config.yaml
hidden_size: 768
num_attention_heads: 8
num_key_value_heads: 4
norm_place: "pre"
qk_norm: false
parallel_block: false
init_std_qkv: 0.0184
MLP neurons of a small language model. Each row is named by its layer, matrix (gate and up: input weights) and neuron, and shows model dimensions 112-303. Each number is 128 + 24 x the weight over its row's rms, rounded and kept within 0 to 255. Numbers have three digits each. A neuron's up and down rows have the sign that makes its largest values positive.
Before each neuron's rows, "fires after" lists the tokens most often just before its 100 highest values on Wikipedia text that the model never trained on.

fires after: ".", " |", "\".", "\"", ")."
L4.gate548:163134148165152111123100156142111137134135154131111128140147129126141114159126148110124153168145118115088119182126119104146088164137126124081093101146147145141136121147158162119140130110106116153117111083099093112120068135114137129091135126165064103134130114135124132128132146112133132112120150159135146086107105096103134110151109136112144109115115099138117109104085164108087094109144124143107132093149103137157099146143111152122134124120148111131053158120173083159157119173152152124124161117138128129148102126124111140154139143114123166153098106122110132110146119134136155162
L4.up548:162130165156132130136139118111116106123081129131120139134147143130130163084142152108126144145174134115126095143132092122138077143137144119156126083148162169164161118149116143117123120143130128183133108125085104109119077126132149120122124122110058098119129134147106106122182137086107111175137164142136153120144098150097121134146112161108133134123117095197125102120124169108099122122158112127165169142127147152132074167150145165135094140131158092137106095124106101115179115174124082087106121101132132116113132144130132165128153130162151189141132088102123142099140132128132140111

fires after: " | ", "1", " | .", "| ", ","
L4.gate1235:076139166102135140108121154141063111166143136117140102094097131111098134132103108139083109112154118084125174128107139131131163145138075111182168148126134116179121116100129109153171073143143174159104103120108139158154112145124136143117121101128114138132112132138138123138154122125118170120120131104157174150142167134114078126130114117103136148148153138132148129082101100145171144139138145138142173125110081118126103107150135118142134126127105126124092130113109152118135142133122123106134144168166139119164169182113103113155106121130106123123119140124121137130089100108154143148
L4.up1235:182095136126133169102123127132150127122133154129124157140111093104139116137131118130103131088131132094084154108121155131096097102142151175132140110108183151104159180129124121116147105140089120131076138079151104134134090120142109176145082133152061118082130116134097127128095154106142144098134114161130129127113159127133150169104151146100109108114131131113135134138177199124153144125134139157163118057136123168080138115152113111130097142121139111140082123157125139089134094142125158142135183105109174135163129126118111096101157128061108139158126121128100118151129154119107100113

fires after: "0", "\n", "100", "1", "| N"
L4.gate885:146154103122107120137141127142114149095089164125126112151113113129118117153127155148113110136101167135147145108097110115139087131173137132107124106149115122101139122128130114162158140098129138132169115111121108132112134139105132165128140119115149091130095120108087114147128140173170109130136115136109136081129161120135123155128096071108115111112123105144139107113147125071163147071130148133123102162153103101170140122113115087123128129116141137173142128128082102146169107093125118133087129164089137116131126130159109115135109091101109092121128092155103126181080129147123108138
L4.up885:145138103120088102149115104148108114138097171146125105127133151126108151086122167152152128150123136142154131163130146106132140133148159112142098134135185160154133107169096115114170144116148168162113156129160160132178099164119135114156126135153139116114133119168131111157090128113125130148137097128110129146133147183121162099167155151110127123140120158130128139127084096133164115132106117146133099082136156127115120127119094142147101139162177083119128163141086134096122145117147122125089154118123059152144159151156124140106105110156134090134174145105140156102140086123103106081

fires after: "1", ", ", " in ", " October ", "In "
L4.gate1203:116123152153148138150133120142137112125112113125124135131138151121121121083135144123178101074130209110139118066133128114111144149143118139165123114101183076111145125129150068087143132119134125132166126153153143114149127128103150119100157132153124142095130105122118149148132089164136129143093130130172133155128150115137129187128178157166109197100109132105117101136117105130176060092121150159106147150132116149158135101177140138103124145122162140119098131118165157181119110149179142131087136100153118129133112150137112147143164151141120157094119099136097188128132119155123129094
L4.up1203:135166105121109094059088151175138121106138132106114109162143156125119121116132142147131120142131143176127083105115151174118123130147095151153102174175128112136151121129150177111149118158148130087146086142151158141131170118132122094149116130128142112134147070173130152138116101113139133105156138152096151089150110168122116156098153138099125164181110126138115120127143140098112145155109119107057179157089141126090092110123161122101160095123123165101067092127137107108101117134137072171137136131117153107146146094125129111134096125135136087134124123147135113113188097174101133120

fires after: "==", " ==", "===", "==History==", " ==="
L4.gate944:117126184140140143112116102062131114118132121079108146091148163156142171140138169116133128135126115129099103107130131091129123128143137092124146124121132108135134131088111132112111142135140131162158142125099163133106173145143108154129148105114116123131149102134125095140114119120118125124122152130130081112141075151101119126123138143136141156131122119143153110152102151105136114069153134097138115125157161109122111119129099125163128155109123107073129079133119150126115136181106059142127142136137097135149145108131122118134125097106109111119117130156080113150122143185185115116
L4.up944:126099133153131115148139109128142126146106115126134108119105143112118177106108119173163126151151080114146147117125110128101136140118187174155125125143110122112127151133129142098109074082103133127106099141182128107148091090135158130101121109147102083088134091138117127090114169095107178140127107140122139136096145145172107169129146142132135164129110120096112150108120104162130125122110114135103102124135100132163074121099087139112093155098095050117134176110125181073110138181113116157096133151124136148125147125118151154183121094141179144137101169109172096134118108131111095115

fires after: "2", "1", "; Won"
L4.gate1282:150099115124137141150137161152157122198137122071102104112159161125116127174170126118123126187134116134125146137104115137102152129102146103105095165134120054191134122102183153145156164141135136155154182086166124159119130115115142119168114144118082145121120100159099091120115110079107152155116156065096123174100132134116141166132131123131129071108049138113108118128124119106138140109125115110106108138149121157139197135150122120125087144139090119107091084142181178104144146130096133143101170120131100132124107113124166159132126113145131146109139177111135168136124118122128137118
L4.up1282:129144129152116151141121098152134110155064147076142111103121085092169168125103146154121152104145124117135140149138171153118134128096116108131129138138096148126120179130143112114116090164107145145122125138100176129142156155155117152153123130069112094137144134156156107118123121163139095094105099170140085148148136116131126097120143135094140121129103124117109133167103145148124095111149125161089110094148170109161189112096138157121143098154132155139091123142158140096147135110117109132125129162120128123143120156140099146142146166102146098112128118148150114102165078149116113100

fires after: " in ", ", ", "In ", " ", " In ", " August "
L4.gate1094:160146159156158149154112134128095090159118145137110128124142142175097135111134111118110148113146105101088126103119093131146104103149132134115129137105184066120140120128108162142135117159171135143081128134092133122075172147113130077170149163142117129138064139089144105119179095146118175121106144113098135158156131125148156088131150123137121100109132151096109156153182120136124106124181117096130128139146165132171111127153135129141114081110116123130143121072131161135131136100097149138138118112094155150121133080163160125158121159128131101109128146113147124137140138134170181083
L4.up1094:119157115119066121112160099099167112142160157119170118124073121118109103118111122095156141107123171105148156117092118137149133117138100112194119116154109164114140181101122171166132157177129151121136136171133135142094128097144115081127139113168100135163156114150122119146150128100112169099148108082100119092175109087153122160140094135112101110123133095159136129094151127127102178143171155184100136137116124070123118142137100128113156087135157122123132106121145127128128153185127101124125115144154152126147111160104115148154120154122179124122129161091124171144142163148131146102

fires after: "1", "2"
L4.gate1822:121132116118131127133162098081134076115136109086155093156187136103143122070117141134111102103122119136121119174090159124126154128118121125146131155149134117147132140160087139113143129105174115103140138157118171164152128155107131115129088117108113112126122116128158104152105062128138096129131106113113126096135133120123126133131107119148102137142154177118118097135096141146149145131121135174110120140093136100105178121129098118187159112111138128113172115124142135070119138113152096151144138123103122084119094105177129151166089112132116105182121140163156118141101097145117104132
L4.up1822:117080077135129079178144128126131061168138113085174094107155150143147154151076100138157147093134136135172129110170168094134132134063098168163113112181120095140134103165102104139163147122145112129176159120102168096131146108117160149201108040141161116131124144118160115154161105145129129168145131105111133129104122120118126169132133137147107099147130157139128121130151116142137146116151109093149119106132159132113091128119125127172144096083114129147132139132112103083115111126123102105108129126117094137137091125117104137110121089111161155053104124133156130117115084126150136145

fires after: "5", "4", "3", "1", "2", "0"
L4.gate74:129129115132196106137175152115154136116182137132156146125092160084093138155136169120145125109110118130123156107130155173140112151101138092133138079182125088176134096110118140124139125164101140143122107092079148150147141096083107125101105134143119109108111140128126114142095112154140096155128093106110137133166107105147130144131122115130154128119133145145130081137118087114131143114142094165145160122157119091159146117120121093132120094118095151116099148070127114159132100079134140162122175147104164192080140158155127131117126120138134099115112106102106086113129165127102106128
L4.up74:139102130117136091163099138106100131142144182129128088109149124137136115116163134157144122106133149111164116178126127152103168160113148116116124142094161074147136147152146108134152158120107142122134115110136121135141088158135122118121146130141102135126148169080134094058087138181084098141114152139116169162134118109114121114124101114150140118143137116112145158132123140108142084158158128158119129125142138158124140147134115082124143191110091147109161115128136133139136119155106152100105164126148142141090150100125125119153151115123131110143114127116154136132127134103098132195

fires after: " | ", "| ", " |", " State"
L4.gate2020:157139122111134165111157130103122098100094135128153132162141163122141119097149148115158110084122166096115081171117115152111134096108117138134121110143124114176131170109141146122151118145104095123132169097114137161140150151144147121142134133126128170113188156130139139142123097113155126127100110113126100131097127154094115147111159161138095172124145091093122088136110091130152126165102114132081082122144156119158112113125126121128138137131128096115148100152141120083127175098131204138078150131136103142109156124144119127114161119135101118128130156118128090154156121143149132137
L4.up2020:109093133138114137130094136131127118162117120124120156143064054119113101163126132172148168164156100114159131171122141121135098111075147141124130101112127138122146136140154130133098103110127141148129090161116150125136119095126102075106127134146157149103126119146138101140118137158133144109088191099168107137143149149133094146145109133131073130113143150150142147130106157169137122130126130120103109118110132164126099127160088148103116158183136114138124132086184153157132122155136112114140123121130129127142152148119144157093097158110144138111115122124123158108121146113097139138

fires after: " |"
L4.gate1045:091112128189126095129077151168121112143114086138155112134153132123144109085110143136132124148150135169183140165157147127169096096133118159148124110112165112121127043135124125131074150136115107142110142113114112109130124130115102115104108137128139116142149117134138102102100148078095098106112112152158138123113156136132107117146141094164132135139131137155152129085109096125129139120134144128058125121103128189153088116120118136097130143145123124121160115107166091175118127151141125176085151106117080122120164116135133154121105121100154094105163103102100142112113135168099109130
L4.up1045:132095109134122145145155103149163144118134087088143053143153172145096117107125123140092157066138124112158116100084127123148117142132139119121139107087122124150121175127162078117144125108125177172187140102093088151137124129136155137063090113120175163120161158111121144145124169122155117126130122136171094137096161104131106078105142105164119159158128128097128164144119119134155101167132149163129124101143126098184107185138138098126117135171134144137107132147114125129103120114118085153110159082124145144140099157178134128167148073114154178126117164129128118111140139077133150122

fires after: "1", "2"
L4.gate1085:172094091145136120123152167125169121123128130088127089095125143083160151153113110152127094095167084194114134129104112147106098126144120107114123159151088109143120093133127103141140144127119105087103132157116151122093127109117104112163134086094139180188150094144164092115150153155089127131087128114164147163104131140110131102166154073150134130145178119124143126126138138108112134107134143127175083112105105084088167126121172160126142134151134100111166139133122101110124113168113124120102123121110095102185100170109105142117158113056168147131190143116094129154125108138078163154
L4.up1085:151132148161076093112137129135159142095103178175151092176113102123125089144147148133160117122132188101155137106129167148142118102155093124129185132130147118178117083099141098143139116167147112113137130116117094139112154156122179151163121146155103158131110135134131135131118122094111118119118151192100116118114122142141107132129115131150111132142129091142142106119138114162130185144113089128055140176151183177135145117118133116127151122149113134171115119060152125095126159137126132068162128098129138133125122128162130184114134091121112120152083123097120107151122157094142128142

fires after: " |", "\n"
L4.gate711:118114099141116111116145117143146085150145125118145114129119153090154110107087138101119114156139109095170152126106101102093095110121110125140179103125159135104114101124166134130139140144106115111108104109130113085125162112104141089100132103102130122153108088095115147165112114127100149138166126127146126165109116141134108092140113125104131113102084122120084126098140154134125166120137132181120137144122145191135163117118125123194148134093193144084138133118183105116126133090123096089134144119137122154168161137130153140155118099104128152128125158109092125134128145141167148106
L4.up711:149151103144135109169136169127139111104098166158149124087151147120167141063171162159110153115127117122120113085113164139109113107131131135132158145108169140167125113092146132146098200105117140132111069133100115128120120138138113128107102176133118125085133122123117138133138103204138112162132082110143100121145130109104127124091105127134091080103128113092104149106119117118139128126133142145153128143127118097123141170135124128139104097106137137099122162112141137152117132149112186101127101167134104169093134113161132165097148134158161116135123116096134177173096091145141139129

fires after: "1", " | ", "2", "0", "4", "24"
L4.gate1597:132157140137132127139189174166123100112118108149122129142144151101127146134073165096122108108153142145140097100117102136124143097139119104132145099125120115153145122100137170110104105078137142188146092096137120150126154079164096135148107123109103123120092126123090111116104116129124155136131165118105155139140128113080139095161122154113126117117105121117139208143118131123099102125158141140137115082120107136107149108127096085103124105130107138153139166085143134142126151124115114139107138156130186149135159128104142124128118114174124119152133132077116104126157141127129172066
L4.up1597:130137116137145126083096113175142097095123131126143156125097154114118136148142119160108138108132135104145185161101122105110095124117134099145169138114100141054095147122178129117132114103128160145124112138102139111148158077125111126145122142151100149129130174110162103130132146126165116134127111122135149107161123137127075148109149131158128138125109140148149136078134149122141160136155134098128133131108164110144124138094182137107164144104104114076139121114088134137159136133097146127114116069106142155145131144134133106123141139158123155149153116123112106084116115101144146161

fires after: " | ", " Ch", "; ", " ch", "Ch", "ch"
L4.gate541:114107128150134153115107074111137109135115128091154137102141157156158128133132158129128148092156139106130150070110135088135115164152094100106128122128138113144122131121146155153148132125107125135110110107137141120107099121120109111161169126169149174136136124143148124103125143144128153099117148137142152142115102146116117087132123137124144106129178157126167129092145124098075101123154099130122146126147151148110110100130118092120130110118116117103138109103123152121115092120145124137065149175080135132132125133132133099140146137099086137104116098149108132107099117153152117142
L4.up541:078116142118140099106091143095167132144144123110104087111176130158178147169125107098126118152161143148126123169130182061148152158171148144130149099173148097137148130119140109130141145126167114139126166150114123129132102121125106126107141140133106132098148108121135142108139106110111131102135149143107129164134122129120116110093120103113067135111161134161131063114140139142104127102132177116160106128105110101109150092162097120102107120108131133121144145128157125103146118154179143174128161175103122099100125151116176141101133114140121104091144138178148176128110174180091117075

fires after: "1", ","
L4.gate907:159134132101108147108114174155130136170176149152127123109130087111143110115095133119125115097096086071098112073113068094095163140146141117119136152135090094124142155120157137097106132140164108100169155111155124173146174074109119110169133121108078120134114149172131080180154190128161117125153100128122122142134139110094166119119128137149146170123071108089118092116175159139139127167160132129125106156121134146114139084158135094137139130102116155092136111080157145099118148131124108112141154113128118133116133168112148136116155137135132151121131116115113187137100108168105144171
L4.up907:131123178126106172158130157163136178137108151114107132134183166116133169126120140126096128146126117123124156115130145149099178123118117137183106081186113120130133170135151150119146140111078135130104114072173097134158131121166138137124068155107106079141137159163110093133120120126114143102124162136091142082126124129123162115133143144106094131101138095096140131103135116114117148122154105119130145135097133120109114150156123142170141168136115141130129156126156129109110177121093140138152104163170127096135112123115155134173152135113075131130074099135109151140111131098086095121

fires after: " | ", "0", "1"
L4.gate396:129093116165115143123120123111122119162088113146110109133101149168142127109118142151145124111130168091142126117119066145145149118113088167128170078134098131135135113097115115154156121114156082179190126137103119109131132137132084127115136127131173073123142123151107145114107135155098140129119120103132136142124121125106172140125124128123137169113142119194140113133126156121131129076136144132154110105137104091122118143138110170133167108136145142152158095115151105117108066067150157094090153121112131114107169156137143107131083094121088135110159144113097108098072116130144105121
L4.up396:127116133090175177142101151139182132165152130127172137096139165180128114133101124096125107075146121133103094125112128126127157125110193141111142153143154147069150117126146141155114140156172118146127142117147126133117115107100197164103132109140121110134140095129151141099135096102158151156130117127156155115074112184124127129141166110163148150149126121123139096130137112112165135096144159104100117140135124186158141097093114146116128151125134153159115139109120123111113145141173107125176151125136090121133094161156121108117148198105092108132130096121126122121143106129144125110

fires after: "1", "0", " B"
L4.gate1147:145124137130117073102154176119145103096128183096128138121098112158120115135126144099096158132143112127122109059125096121142175158151168103080131138117127132110167103148118108128091114133124096139133111136130128146109171145110152174122081131131146110153122095129115134123120142161133133121094123169153130096123145125155126120120137124122084098118120140133165139125157143087130137116139112135138127139173102165145124126113137121166171114112137069102128142153134130116097083158132103144098153150133136132138115124155121142127148124137153126149118130119097147159110162162068148149
L4.up1147:169138124122111087131159140136140148091075140148130143124132127086148106163128163165181153119125133096154150142133150103088119115154118117129106131120126110093091167129108122153147157112113154148119111096112126084142110119151175128137131151141103137123103079131139109109161137099111146080132177126112145161120109074132111145110114134110136115159144137147148130164138138113132114138130117110144143137129151142105131145144106141150126108097093149165148141148131119127117144101137080132161131154165102136138117166152115146135126143167144149081170119097125099124110123102143141164

fires after: "–", "-", " Actress"
L4.gate999:128130153110144103127149123129147113083103094114160145105136100127139140082139165159161139126133094169140147080083119080129130108154091142132143151121178111101112151106108142143117116120103118098146139094107136101105131118119157137097124143110107145188137118088156127165125101139175120085155171125113122111119149165146148124162125117187142124166100127133092099104109136153158085143138101134149136152198170137118119141141140114121133104170114053091105121116156124149104157112130147102118159148086109130142094145126107161120169120141141120133150112177157153114098155084143111092
L4.up999:095154112148135132167154123113110143129123144150119087129137114133115145109106066088128126107118113106118146154089155107113150164112087136182079127163130138150121137141173177147093145138110139125154117135153149135163137154120136118110127138156148051091102093150118129181129148073107112148104135150137145099113097117131107148158140138165112148127133170125123114118127124115084133135144130122144113173094098142131122139140111139104194141107163118115192192077139138132152114098114097144160151119138151107132152133122116127106098141107135156118109134105152147150140079131137151135

fires after: ".", " | ", "3", "2", "\n"
L4.gate477:113108133106192157122129116109122134135101136103053085165102160173149143110139090184184092174146101090131127130125139144143125127183127117114129147152155136135101163144129109150154136156140134081143177133162102120135116123099107145124080118123098143169082116106153138122129114102118101123143160104124129139120112163137170125118112142131144099123121119145154137129142131122180131140121118162114148072106119135110108134148119105135120094120106107093141127133135128153123130115142141132159139180125136173163173146110148135111134150094098137129143126110105092141109129106125126110
L4.up477:136139131145124126118154148151112102110102097126121149134130144118122150154100106143173085115140132145057084165153114150096129131139108082140148140097133145144120108121145109165095155110143118152094075181102133156119110105168131102171077125117100137153147128126102129126127105135129097135145097125138132101081091146130145109099109097133158123078134124136145119083126135136148106159100127094132153109149128208153165126130095134133120103151164109069117118153135137159146145127150087109147181123131118123107148108136103099166115150156175150120131152126171205120128120119168104143

fires after: ".", ").", "s."
L4.gate872:136140122119107118123150167135131118110117086162144107141116128103155153110137138135145169178140140112116140174127164136174111124136131129109127141172148119166140111136100100139085151105144063123119089155135150128142130105169089146107134142102054121168119103093136094135137142102158138127135145175156109115180130128090135106123118149142136131146135119138136117112127147121136102122153119163078130089130111114106158145129126105162115150103102145145120135132136097143109096126165143159085169142088096122126151157101092129137152151125113112148079125109136174134091115156120153155
L4.up872:129125131162112151141121109102140099161092113122136123129102127093153130117100135110108153174128101117072115146150128123133138130130141169147163137145150149119134130168097113141150133119183114112115095149142142177148166094182089187148143116143094104151141129131152145139138123145117150133116151152163113118119084130117104178130089121130164148166138120127148134113094161191172105094129192165107153086144132111102119096144112147123127152167094153120131148135132125174128121127144078131128140156141117167127150125147105127164124126108101128113105136120134162126094076114161134129

fires after: " | ", "7"
L4.gate1936:158075142131134104089128131122092150113128105162141107159122133091100149135114118165145124139110147131104113126087153121141145170103127135129115114120139127109148147121150142129150125100147145109135165154160096108128100125109151150163118128113110086100142068163118139122153086121156089109105133121121157167157159153108104154133102148131152108090108157130101123154117076113110122135129155088152083141144155133139115091147154158115092130100146158110168134156128163092178169134117161129116097168119138155134133138139088137143119115093091109114161127127134164137104154134126167146
L4.up1936:124152113129112117122156174085111158134086161125137117112127091114117139126094144135124076123122099076142093113109132124143159148127112140141165121094106078169126162141132159183096134121138112138138131125146171089161155078133097125183142127078054121125130131110115177126087128149201130108126141113129112130147187133110142133125127123136100109168096122113108099138160095110088134168134109128109126144145113141137127115124161123094139127122110135102133175148124158097126089159136133109084125086111129129143164140116139128105155124105100156112140116118152177105146171091139145127

fires after: " | ", " ", " made"
L4.gate605:166123101154109157109129110146122140123091101131131124110141134195137126133131109116116148134143099106135127129125106140109128106120131105092115131115153119136118147113090118162130134127129099135094108133151080095132140111125153095140176125132150142108123151103130144160137100119097124105093151159148176150104087135133110092131126160111102137135102136126101097132129117122109132134109127138134103115112097107133136141151144139130089130150116144067157137073151123090147139129133114109120088090153143097119145123093144110149125140101102145118135114134161115147115129166147101091
L4.up605:129111154147103164153128114109134162137168116153152143085114107138134128118124132121112127148142116142143112183159141134148099162083136135092151165129153132155125120135136116118114155159141149129160087161132107116138121140170126128134085108150142138123101123142142121127131134132110144167101129129153124151114146156110100167147142121094157110118145108133104084147099106091142146158131141154163172152155115114121113164158160105171063164141088167126151143115119155104118109118130148162111093084111123136105159135152134129120161137125090107120080110146089160097088126162145123134

fires after: "\n", "–", "2", "ross", "0"
L4.gate1810:134122120144171092097135059168133116129154114094105111118139115142068104112128154115081115132103149133076094145106148146125116111157135142147119134146133122143153096146116131146081113128137107151117116143090142150123129144178140117104142154156125157147107109129167124127145127105115118133099128099137149131117121100144152096160157181116159099136117132121095122158115120116149123118106131099145116129156105155115133138152131173122112136097134065125143124105131143148109166182126116155091110125129131168154153131099126125120134161092170100129073194149134142132151133067166138135
L4.up1810:140096121111106114146134136095162167150140141152129153139137116160099143122163112136141126129142150157124132112118130178138188132152147149140134111114093111148144099072116112122119123149136133136136143131161196115152160151190136105125090106119134081139148112146148180149130121112095126155135084095128115149168089099127191109140160123112111158141112128143127157149130088143092136146117120108121139103114112164135141110126102188112123116107122164111135087155151132102131124175114167122096112081108124168144193153142104159128108134137120144122154163122101187104129159144109111132

fires after: " | ", " |", " | — | —"
L4.gate674:114141134125168141133135130122186151155142151129123115129154163108124150132106099102137129114118116116111084105118143090136134069134089106147132125115122145154105127113102124129096144150151112151150144165123127119130109128150140134133070152131096103129126119153055099081175123107148153123138099100128136116150063144130115083108116158144127137091121095125159126119122115122133130175117162128134105074114122140081115107136132164125141135126112157114175176124079174119155116120125101117109145153161157119121131120105128142164132102152154143175133121123104142119106149143142164099
L4.up674:140114127163137126146111112118135130119143114100115130109136175138163153106143155123129113135138127117114147116109156136160115123141157118155126130100113116100153109139148125118112136108127163150099143189120159141128129131126135089107147124101100119153144103133134119084128133164113108125110099114153126160123131161096112067116127130082112124166098166144185145087116114128119105113137121149147102159144116138134118102135111115088124153102129160140084118126178126119121143134107153104091090207116105098112115071121113120115105175085154199141107151126099122141143128156157118150

fires after: "."
L4.gate623:156159146128132140152124157110130100140159143097120123086122112090128146116150135094116152145148167140104122140127140133138128108131154080152135116179097142135092158106106131170133163148136137148123124126118128137123168103153112095102143131130105119138116115118114124122122114172133058104128146141118168098131118172117141152092103140137132164158119130141124138147145119118113097136134155129152131139178169112071143147076163165114103141103142135096150127151101078172151123104120112149170145095113095145155155107164135076143156137159124111134122118186148157130145112152129139128
L4.up623:147114139164123084136127111114064168154100126112151097129179080077132150103113089129128117169102131095123125167154137133160151096141119126091099162104064106124175158096133152089150112154134130125135129096103167133138121143139156070112140097160096119108162121129127162177126111119153134215141095140128143138159120094120178175111153128122149102134136122134101164084097109109102149121134146126165133095139120171107124099129133142132120117125136120150125149113101157142144170114156177134099121137096111108129124128102148143138142149098146139148155083171138149119173153130120157111

fires after: "==", " ==", "2", "\n\n", "==History==", "==="
L4.gate1330:123153107136110120146109123126120077144145132130146142132172136149165116105136154163132167118138142136151118165139108114188161159132128117161120121085146122155127095176143144089152132107123147125124153081155099142154119078101160115141172161140108104172128151134102110127119134099093156128124081156137126135162114140061106096145112156121156136135098144124142135125097131150089133135097147101120153133119096172160162112111144168090129108202122118170144135137157121114134112131131147162135157114101139094069135134125083096140113143138128128133132107115172084147141121149136090117
L4.up1330:104130100117160117156119087101108130148100127097133109084091106098116136147127170160144134136156097116106142105139145080111142150135138142097149151131139104157128124107091116123136137172100101140125101084144121101156157107120144179129150132098093149098112106117152107128153126118125111085140108180102153135128106092126128150140089137108162063117098133133118119113110138118149098120109184157138108175140130165127100159102138109129142167115127131151135115111145099069104153114109117118118138083105101142128145102147123132122118136134108127148113114085133105129172127112097123124

fires after: " |  |", " |", " |  |  |", ") |"
L4.gate981:182127078116145116123133120080132119140140173139103124124127126133140111117111101128093112150107138124148170088093168166188122152137111122104102140168113104127145138119144128128115105129150114117127118122115133116137178146131129108142132155109111079119115130158126099115132126148127134181113129149133161081128123138117071092182132098139151118095123101177115136154118114104110148116132111136154136151078103144160135119149129157142099125183120125145113117091142122162157144101129112169112155114078135164127146106148109130150136114130133136115116122095102107132082147152099160113
L4.up981:111146128080125133115181136120153123126159091137121117104105104126106104153111111143113136110119105108127138082139145136115151147145195127097178111124148139131148104142118103114106115127142159113122173126131149175122059111187123128127112151135109127128170113111136142085125145144127158124106148153146153105094104113118152169126079165109120132105160101085137139122122113154141125141123124125148124131153145142148137111184082157180092129142164098144152108088132142171157119110095131097078149144127128168128101117081098147126170137161126120132128119093127113147136116052153161159

fires after: " | ", "1", "2", "3"
L4.gate415:140106119095142145118092128148156116112117094154147115131150116133118144118059131159130106150114115134138141079169124125122112115146130152140147136126129122137105107118099175126141125115142119139163124135076182125144107158147083115118143179139117139142169142163118152181158121137109058134105149165085104114146068129142132102119152144142192140133154164123134079121122152126096103102107177171120125098126096119114157124118091115113143103133131132154131078129160176125126109111116119143125098084118112118115147137084169140114103082119097156104102160133130075051120138132116149107
L4.up415:131142151113112175159080126119119149118153188102119155144090125175142134118124130144151117106086153165174139139118092166106142117119155129110130133176097114134117150151122176144148100106168130100135103109115131105151144123150135112116128133132129100121121129128113101135124167125096151165186112124145097146157101126169131098139142112116120103138069160163093152112130104158168150121122126134173135099097108108114142139149173158133176104135151137152154137121120156105173151136149094107136107126125160119149164138140132086137159141177134118137163152093106123145119110132157105149

fires after: ".", "\"", "\"."
L4.gate2009:125143156152138138141178118118114141142142127160113136152105096121096119162133111126135118147138111150154148183114124130145129113142147144108125126108101116157156149136136150121141114150138158118116120092123104107171131141134107090134141161098139172134100122107091105105091164120143169095123151124152129103149141163110107115110123136121127128077109126135109100147124128144107095144139133118145156114104132146138094142185112096108129132094099174076116133120140121175111140140130146116112119101152087139149126102148116143135125079124121163124150067148150117112085104153139142168
L4.up2009:153150149121075142174101154093135056166142113117143100087148134099151125157164098126122116170106101116130105147167123143126138146129154159111106135131153095142134136143136110116135149068158138150094142102104124126084118089141134136075086140135143129119109176089119098097102151100164131139144148113135168131120108115104115099135151093130144115129123128130115124153151120046154134128176114157121121114158148084148058125144163082141138118156149147162115134084110155136142132120114159143112102144124136162090156114111104116121116103182128134103156127156128075127105214115105180164

fires after: " |", " |  |", "."
L4.gate1843:120179128120124131093137161127145138149098147117114107115151120091130141153127078154099091136142124148147124148087096097130100139115100124103098140089140123159109154146127135118129120135099136178127129147147167105131118108126129119144139116083075112087123122119135162128099115154144172142108144149163122124105162156144108126169145142166165097111147140118151105087120146120106103163099189153132125114104148114115142138136098152116094152154140144109150110112113141131121130140189113097127103083166172185117128129105137103118136144108146153128181138110097177071102099096158135096
L4.up1843:138128093139146147108114103083150111103113143126132096098128147117122145134127117140128097102128118121102117109154109131122112143132108132092126131107166109145138175184133118141151115104131154158110136174105151135163126093099115132148120131108141136124144143127141122132125043142096165121139135150166136164090112151101047087094145136167142171103154106149152106152145132169099129148128145131084131108124126116119166156109136149117111152112118094127085080170160147138113133124151074116143106116133143158102141086098113135114122149095110161146153124123076163139124136093074138131

fires after: ".", "\"", ").", "\"."
L4.gate1534:108169140095108134141084103138121174143126134143107084125118146101116171142169114115103135106130131101116133136133175122116116201125130136142124192186121134181146159110113129107164123148148126117165103099191164121118195166105147154161148156081096128157120176133113141136157130101166121170141154174125121128184153126122144155120107130126136132150107135103148135096112120150161104112140140135121111116148113150131087162122125141167115120100155146087148129117132150157135150119138115084143113150145119099131157121143139165127124139126168112147153098127141161078126104112126108135
L4.up1534:137149135180166158146133153098146155141142111178105130116098094149134146139116136133118092121165137151128144144162157115143139097117143119106144132092161106111098137129149118128132144112143127133164168114133156124152135078125151135092141126122111137117162143111155061183147130122158140092165127125149149120126151114201129093126137140121101124138135168141131102159125141129120107119080136112117110155124144151120131089110109126049103133148117134132140123121098136118130125153117111139113124139156110114133105127130125101125101093157118135166109113106143098166099117105097124160